config = dict(
    num_attention_heads=7,
    head_dim=32,
    vocab_size=2048,
    positions='learned+rope',
    qk_norm=False,
    parallel_block=False,
    init='normal',
    init_std_up=0.0334,
    learning_rate=0.00964,
    decay_fraction=0.907,
    final_lr_fraction=0.05,
    train_tokens=593200000,
    max_steps=6414,
)
MLP neurons of a small language model. Each row is named by its layer, matrix (up: input weights) and neuron, and shows model dimensions 64-191. Each number is 128 + 24 x the weight over its row's rms, rounded and kept within 0 to 255. Numbers have three digits each.
Before each neuron's rows, "fires after" lists the tokens most often just before its 100 highest values on Wikipedia text that the model never trained on. A number after a token or word is its count.

fires after: " ex" 14, " dis" 11, " in" 10, "us" 8, "s" 7, " con" 7
L3.up74:147111122077169137132146133132163165121131117156092120130134134115105130144102116117133150144146169132136130137144106150164110120123111138173088086141118088117134060147146175115147150127136105114135132090110129169143127118127131110138119129067107120108163146135156128150156138119126141150102097124087120153128123087107126132111117136107128126102149127140135118163129116137133111099123

fires after: "A" 12, "." 11, " one" 11, " of" 10, "-" 7
L7.up785:142158103170184131158170123108107126142144116147127135119097075154085095140141145127129157107087110173121101119152144139136108147146105130117112087143125102166084093142156110140116154103110126145173158123161134113137137135123110085140112115116135165098128140138121084167100134134129125084143112110113095137113092133105094158119125104118123111149094133141163119115160097136102148131100

fires after: " co" 25, " f" 8, " g" 8, "ri" 7, " mo" 6
L4.up430:136107168110152160142110129153151112113113132112157128127121086147104138107152137111109107154128114107130143126132101083126094174141128094094168145120078177099123131155133163128150155128117169132127146100133132105132118110140154119112114145128101158136130087165094120127080115075142127119133121166148146127121116097154157127177119115206126127134094103168080146146118123145128150107104

fires after: "c" 23, "ro" 17, " C" 16, "oc" 7, "C" 5, "com" 5
L3.up563:124107130111097149139105132183160115116120116105161114151149130131144143115145160129168150132140116134171140141111125135122095165134099068109140138095150093180149101127111134132114113129082137166161095125139115119162107057126109129124109123121098176145092047115148108127171119114134136142130125091163131150131111066138137115099116113132081159159101097111083099113158095157130169119097

fires after: "p" 14, "re" 9, "lo" 8, "ra" 7, " Gu" 6, "le" 6
L3.up519:101114137128146127157136131093141139154119095145113162144123118133068116132111154140139127142132152149126136110119158086150119085097154141098126132156125134145107104134115099116103113166146168141130096129130123158171105108109139131121119122168154156133133125152107144125151146102113178136133123104103166101134129098099065128151114139133120174129125128109135108117099140118110152186109

fires after: "c" 18, "ec" 8, "oc" 7, " comp" 7, "lo" 6, "per" 6
L3.up493:146117136094097129112150143133139183079164171115128097099173156088090105136155148160138095114143100143159129117103144093109127106141141148115123091106151107112144141117099164128115128119128167148087116102173132155114138114149151130108090108157123157163138098152118149100165116129104083114133119087140152120135179095145120104114144160137090141173131166130115142118089104147147125129101

fires after: " O" 20, " |" 16, "ra" 15, " Ra" 4, "c" 4, " B" 4
L4.up768:086147103181137139147120151129144156138126116149164099128106174144171150146169132076141179134140090157112143100143091141120116157127091124107120135099126122111141075116115137108081151079118130130124144091151128120143107139155139120184166111153121106149148123118119174107152148129096160159117101104144113114087143118141130118146129133144120101175125144095113130113128115118130134153101

fires after: "\n" 55, "==" 30, " ==" 9, "." 4
L4.up202:088112154117136140150129141115125124134119133156092079143150106108140149135132124106113181131150118167143131111155081132162098123135072163164114112127141088136149134138154167148161103129150163186113108105091123098156157121090101110135075116132126140104099124169094115113145154107142109152106088171088129105106150131149162133106154119148062153149120142166138139107084126152112138167113

fires after: " " 40, " c" 14
L9.up140:155137162127144191119156167105108149130107166104138105140153119112141103140161120135141122127138180150127102117165122145122109117099172156129071124161056129154098108120140132110134123117099138142159125117129130106134174150100097134147151135154125118121124148122174121170158118103116120121090168096145132159168060119109129160109114133160108117119129130094138135117099103112143144118140

fires after: "\n" 76, "le" 15
L4.up145:134102099159101131165148105110153089141167138113176078145165147131124162117103114140087139156121114139149142123099139103140130152087166116129124123149149123092141103163114118168112148137130096152120091108145124130167126170152103128144118102117144151111112116117095102121101162149114084126131116158147147165120120085133164131127152136154119146105113177115125114103096073120098125104096

fires after: "st" 32, " Un" 12, " st" 10, "ne" 8, " C" 6, " un" 6
L3.up505:133104159101204123118102157141098148163087096120141109145065124118148115120104135128116146115076100131139147119115127136164133130106104120111136134120135131159120125127133128102126120113145066154124117134140105158099093122123164133134113149117133169145107127133135149131125135099129116149158090157119138117094127123150143120081114139114133123106118133178127119124092115135083146150137

fires after: "s" 20, " S" 11, "g" 8, "d" 6, "sh" 6
L4.up670:100130104145133139139098137116140111119119121133145168120147181148154154179120157137171114111148157165101110139120116107123101141129080124119120073120105121151108135101126132129124158162125115126165097114117140099155164151114127128135132173116104070114159162136102158155135130119110119131138158146119084097150105142143157162114149156138135113096159169158132138123153138132104098113156

fires after: "s" 27, " de" 11, " dis" 7, "al" 6, "ã" 5, " Al" 5
L3.up721:107095139106134163113078140119125120092108134158141125144166156108128096119142069155138163141128180087143118139127155161152046146137132146125105104142146137155128118107142134119158146135117133183139126108129154148135145078172151111158098134120144155091139145123155137133121140103130128133164127172138115126113137142100140133134115142144141134142116152096123105165148116109142153095140

fires after: "\n" 31, "O" 7, " Gold" 6, "A" 6, "E" 4, " " 4
L9.up263:105161154120165137124161139128136159103104108155144130112145090154117157143130150110154110138171153124142083148160117116097050143160089119113145165129128105101069111151126104118137073101134162110143134116113132164103103162144103121141113140141090109108109152105148139168119135166153156118128132139147116119144114111102146152134179168140136065119119097104134147119118154110122134134158

fires after: " |" 40, " ma" 8, " /" 5, " Ma" 4
L9.up172:112163137166104143115120123173162137140095165099162115096145115123131148139135150096126129107153101135127120137166133164121109138127159123116137125110139115128142111126171153142133111129177155123109091107118097141126147125188126149151155134125183120087104106119133139195118148120125111104093142137089146142085087114158110105148161117068084098122085117096140092152094151109116168116136

fires after: "\n" 68, " " 8, " B" 6
L4.up701:119133136121128136116146087088134133089136168141176044140164148121152160135135113159129139139118103163180168142097121129099160150129120138156101119155141125081145095146131155179146103109148151149113125110091178124152152120154093127154091144145133148138115154117116150148105137168145101161129114130153150096143127151097140129093103116095114103113149114138129146126113108138128112162097

fires after: "c" 14, "g" 13, "d" 11, " D" 10, "ra" 5, "par" 4
L4.up643:118106125150085165142138126157148148147099132120123164098143191143110139080153112118138142081158139163124128133172102104117143126159157114126123100137131114105103149126149115134061129109120179150121125095139135117108119112096112143111078123154069058113148148160101117166108138124119126138137152162163112160111141158131132109143144149132124136104121089169142120105116140161129120141156

fires after: "\n" 100
L4.up438:119101169118136147139114133125136128109133153150083074133138133136155153102135124120085140142124120151117168158108103159138091161147059156177116125193146106121131125169118178133145081116152149163159133096074104077160151138113107130148091175120133131146117132149102159108127158075147096175113116165096133099121125147119145133113114128142105137122102144198150139112104103124128129171128

fires after: " a" 20, "vi" 12, "lu" 11, " an" 10, " vi" 7
L3.up140:149149143130125149108115124129121168138096141140166139115130170134110178152156134094087139138078147162113149098159128111068143119103142121139147151100161135139119157162130099114135144127141105139141107132166111167121139097141156121133151123106149100101163118108111115103149140095118105151087085106107128132114148119136106127086124151117095131142152191180114126137148120106120165148120

fires after: "ra" 25, "ed" 10, "d" 8, " be" 6, " D" 6
L3.up610:108076085095141153151123102116094146132149155091162113142158157107125124125151090094107157144132110140173166156132097120126124138164110150119157112146146112085105124140169089155079102125135160126140130120106136114138171146120137123121124147111116119141081139116138114138101119138163128165120099131140150073121084129103111099101136175099137133123132146171186131123115195153123101179153

fires after: " " 30, " b" 13, ")" 6, "." 5, "w" 4
L4.up269:109119115193120139137155124173069097141099165119168114111123147125162093142164147139127115097125165105117137126099111085151098101152141101132108097154110160142081101121138165121129128145120117147158126117140159135116146086140157122173101128155109123115118115132150127112136138088135060145103154120160113113140114124111140156113136125159113139093115141114125143106119116171162114178116

fires after: " |" 36, " " 20, "8" 4, "s" 4
L8.up799:116119138131128117187116129134142142127124113132127123114150122184110155122132144160109094167193122113137150137156145102128088088140131110094108113130163133111134117096101104116140106132123091112115135145161101110174146133164132136111126126119110133097100153130120137158095137109070103195084138131068132177088116135133139107123128127136116115135114141169144140153140113138077084118145

fires after: "\n" 25, " |" 24, "." 4, " –" 4, "-" 4
L10.up617:151117124178134100098138148131123128187149123139138122134136165078128125149125105088145140126132130130167147115141089159077103100112151128168103144141070114131185119125113125146174133134157095153141138114084110143148135162112150114157128120099107116091127117138114152135123108115139134078115146092114113089133136137149136177121147118130122127122106114171115088165087147194114142133157

fires after: "r" 14, "d" 13, " d" 12, "vo" 9, " D" 9, "t" 6
L4.up869:098148095155144143149110119181134106139132124138143179141125137114124150146101146145162087120133155171101133162137130086123077124138091171131095135139153169157118098104144146152118111104137136199107095183134145184103099121120143181138086134128095106151130140129138170124118120127128158122136148152133138109157133145125120095151141132098150137117139150158155143104126139147094120127131

fires after: " at" 27, " to" 9, " p" 9, " con" 7, "t" 6, " |" 6
L8.up130:151107107124123133105065138125179121123116156123133120135157162105122128123136113112172135108153104133110192117136123113132100161115116144117081100138168091138154110158119157139107149128164076100140116064099138129139142163155130158163144125137158147135116101125140116083155113128127143128128137115084154169123139135135122115120118114197146165096177129127166181190110138126141102139141

fires after: " in" 24, "lo" 9, "or" 8, "ra" 7, " co" 7, "d" 6
L4.up723:127106094170150092134180110096152107126129086103124120105109116181111104132124138148144081166123137096129180142120135117129140130104130163113128116154146191128105099139109117119143153165129109129171108137144159132128074148109126100098141175136152134102140125144114179095099147140136127136104102154093124125134090117121110119125161125093158130150142117142117108103128163123108134144153

fires after: "n" 15, " B" 9, " M" 8, " P" 7, "en" 6, "ol" 5
L3.up479:129161166188139123169122113142161072124155104148182122167151114143145153138138128132092143110106097119141114105108090100137149171149118100104100155153166107132169086151111113126124134123107076149107178135064131134164119156153102152127138113150097129127136141117137107170105149132124139082105150102109112110109103127132138083170136146154137107134110116128145129126139136121140121120142

fires after: " f" 15, "c" 11, " c" 10, " b" 9, " C" 8, "ne" 5
L3.up27:102136159149134097152128143122129164113093059107169136157108164114141106095117119080157145149153103110152122123170172117112157120131149107069137136167144124129126148118169119117119104118148100124149072129133114144096120147109125103168112144125120134130131138152115118140171181148105156164129131131120099112119113129091145107119096089125136088093128164172094095133106139147107128139147

fires after: "d" 36, "s" 13, " some" 6, "ad" 5, " d" 5
L3.up517:132109098137148110147137118172140130122115094119154117120148105140165127180069140115171081138132094150148138121112152155152123148102094156156171146162112104118145133108146131078114134078140126141128123162137131141146115154092123134143103132114133124105098105130130131136147114130071141141117149143094078114160109129102143121117145132125179126130136138140130076103125121163159128195110

fires after: "ci" 26, "ur" 10, " f" 7, " Col" 7, "ri" 7, "ul" 7
L3.up277:153166188146106104133174161096157126119140132118133076147095117116144131112110140092144141136129106136113168104137161113112113124086148103123148126083139136107125120093123128125155132172134125202120111082133116122175116085138148111113113127122102168138171123139119108142051102144148136128130152140125157142097086138116108163108122113148092147134121147133124163187112136162102116153102

fires after: " P" 21, " " 18, " c" 11, " ex" 10, "n" 5, "P" 5
L3.up683:118109135162126165117140098157103107136103160144164129125138126097118125076136115104137119153153139103119133118169146106130097118087140105131100112066155143130179099117100118129124156108147139148119156125090128137125163133119114105137133136135105060096112136133088099166112104105145109126105179140113131138141097136110124087174119148119087069124110145159135173156126095176152110093133

fires after: " |" 36, " " 11, " re" 9, "t" 6, " 1" 4, " 0" 4
L8.up811:117112197177106155159095110124159101120133120106063121102175163143157128128133190141131075130163144134108136169145123138136103121136090118128125129171134154176124094135100149100129119159123115133109134161129109152116150161109111167126158136126109123165092121123119140139156142124105147119108172154141118154132141161101119076082113129126136089131114099148137155141121110098120113098145

fires after: "at" 12, "b" 11, "z" 9, "na" 7, "od" 7, "ot" 6
L3.up514:134169181138166123164146059112140173130139142148124093097148152145142123154098088127111136142147084132117131104166110142127153172124112115120128175120074143110135153135136146141142117129108128096142106153134124136141143113120079126139114109129137129155120157094113107084119130167132100121139139162149107127154094142113142128110094119121167137149091165104102142140105109173096103098128

fires after: " |" 30, " " 24, " /" 7, "–1" 6, "H" 5, " B" 4
L10.up13:089179121143136145107109163118173099127119146129145137145161162142163161137131164119141132145116135121119175148125064153087161144102158159098141135085109141143122117105138127153121110104125110084168124133131125126146139113106167134148159161147121099117113190153145150116111136097122087107156107132149074129107131131170113090137184148119123133145136150152132126124143108107118177123128

fires after: " |" 54, " p" 5, "bu" 4
L8.up627:118107130119148049149120183128140133109119157104142119137094168112098114112122107093130105123098115142158133108149134094136091153097136130076170157120143134112173127109093110126122098123149126194146156051100068163120116171134127124111150172146149146149150112120116156151121166157101125128139139142074142185103199118165152123137129129157097135142159155118098113163114131092149134113146

fires after: " a" 20, " an" 17, "ab" 14, " in" 13, "'" 4
L4.up32:175145091125141085103094125132132106102118171126143137114129149124115154181159190172116102157143124115152104113143107166114132130139161132133119138109116106155141158127159126174162123135084153125123119085133146180110130149110169142136105117133099085073118103138089123118137154108179110140121115125125089132110152158110137143137110114114098161159097121164137115114188114132134092122118

fires after: "\n" 53, " S" 5, "A" 4
L9.up173:098130151098150118104127114144163161116122100175117059125135115158104132102142118158123123121122160104128113144141070101142150119098121149090140083078138152170117155162145150097118081081093160148117104101099131125164131159144102146148123154171129116123138181106149125126121095098131139177107148131146092148106144112125110143111119143142157093095142125141128145158151094116093131117133

fires after: "s" 33, "n" 6, "l" 6, " sp" 6, " b" 5, " in" 5
L4.up755:114144104110130131139101120117155129145160130117128130079115142160137116149128160122110100116137131126172128146139150118152113152136123124139128111101116128112146110180175101114108098156140123136144127154095169136154098121149083130125120150113121091114172122079110102199137120104120105131147076138080124117160119158146103140079092155095090132080122127153143167113128171140135143113106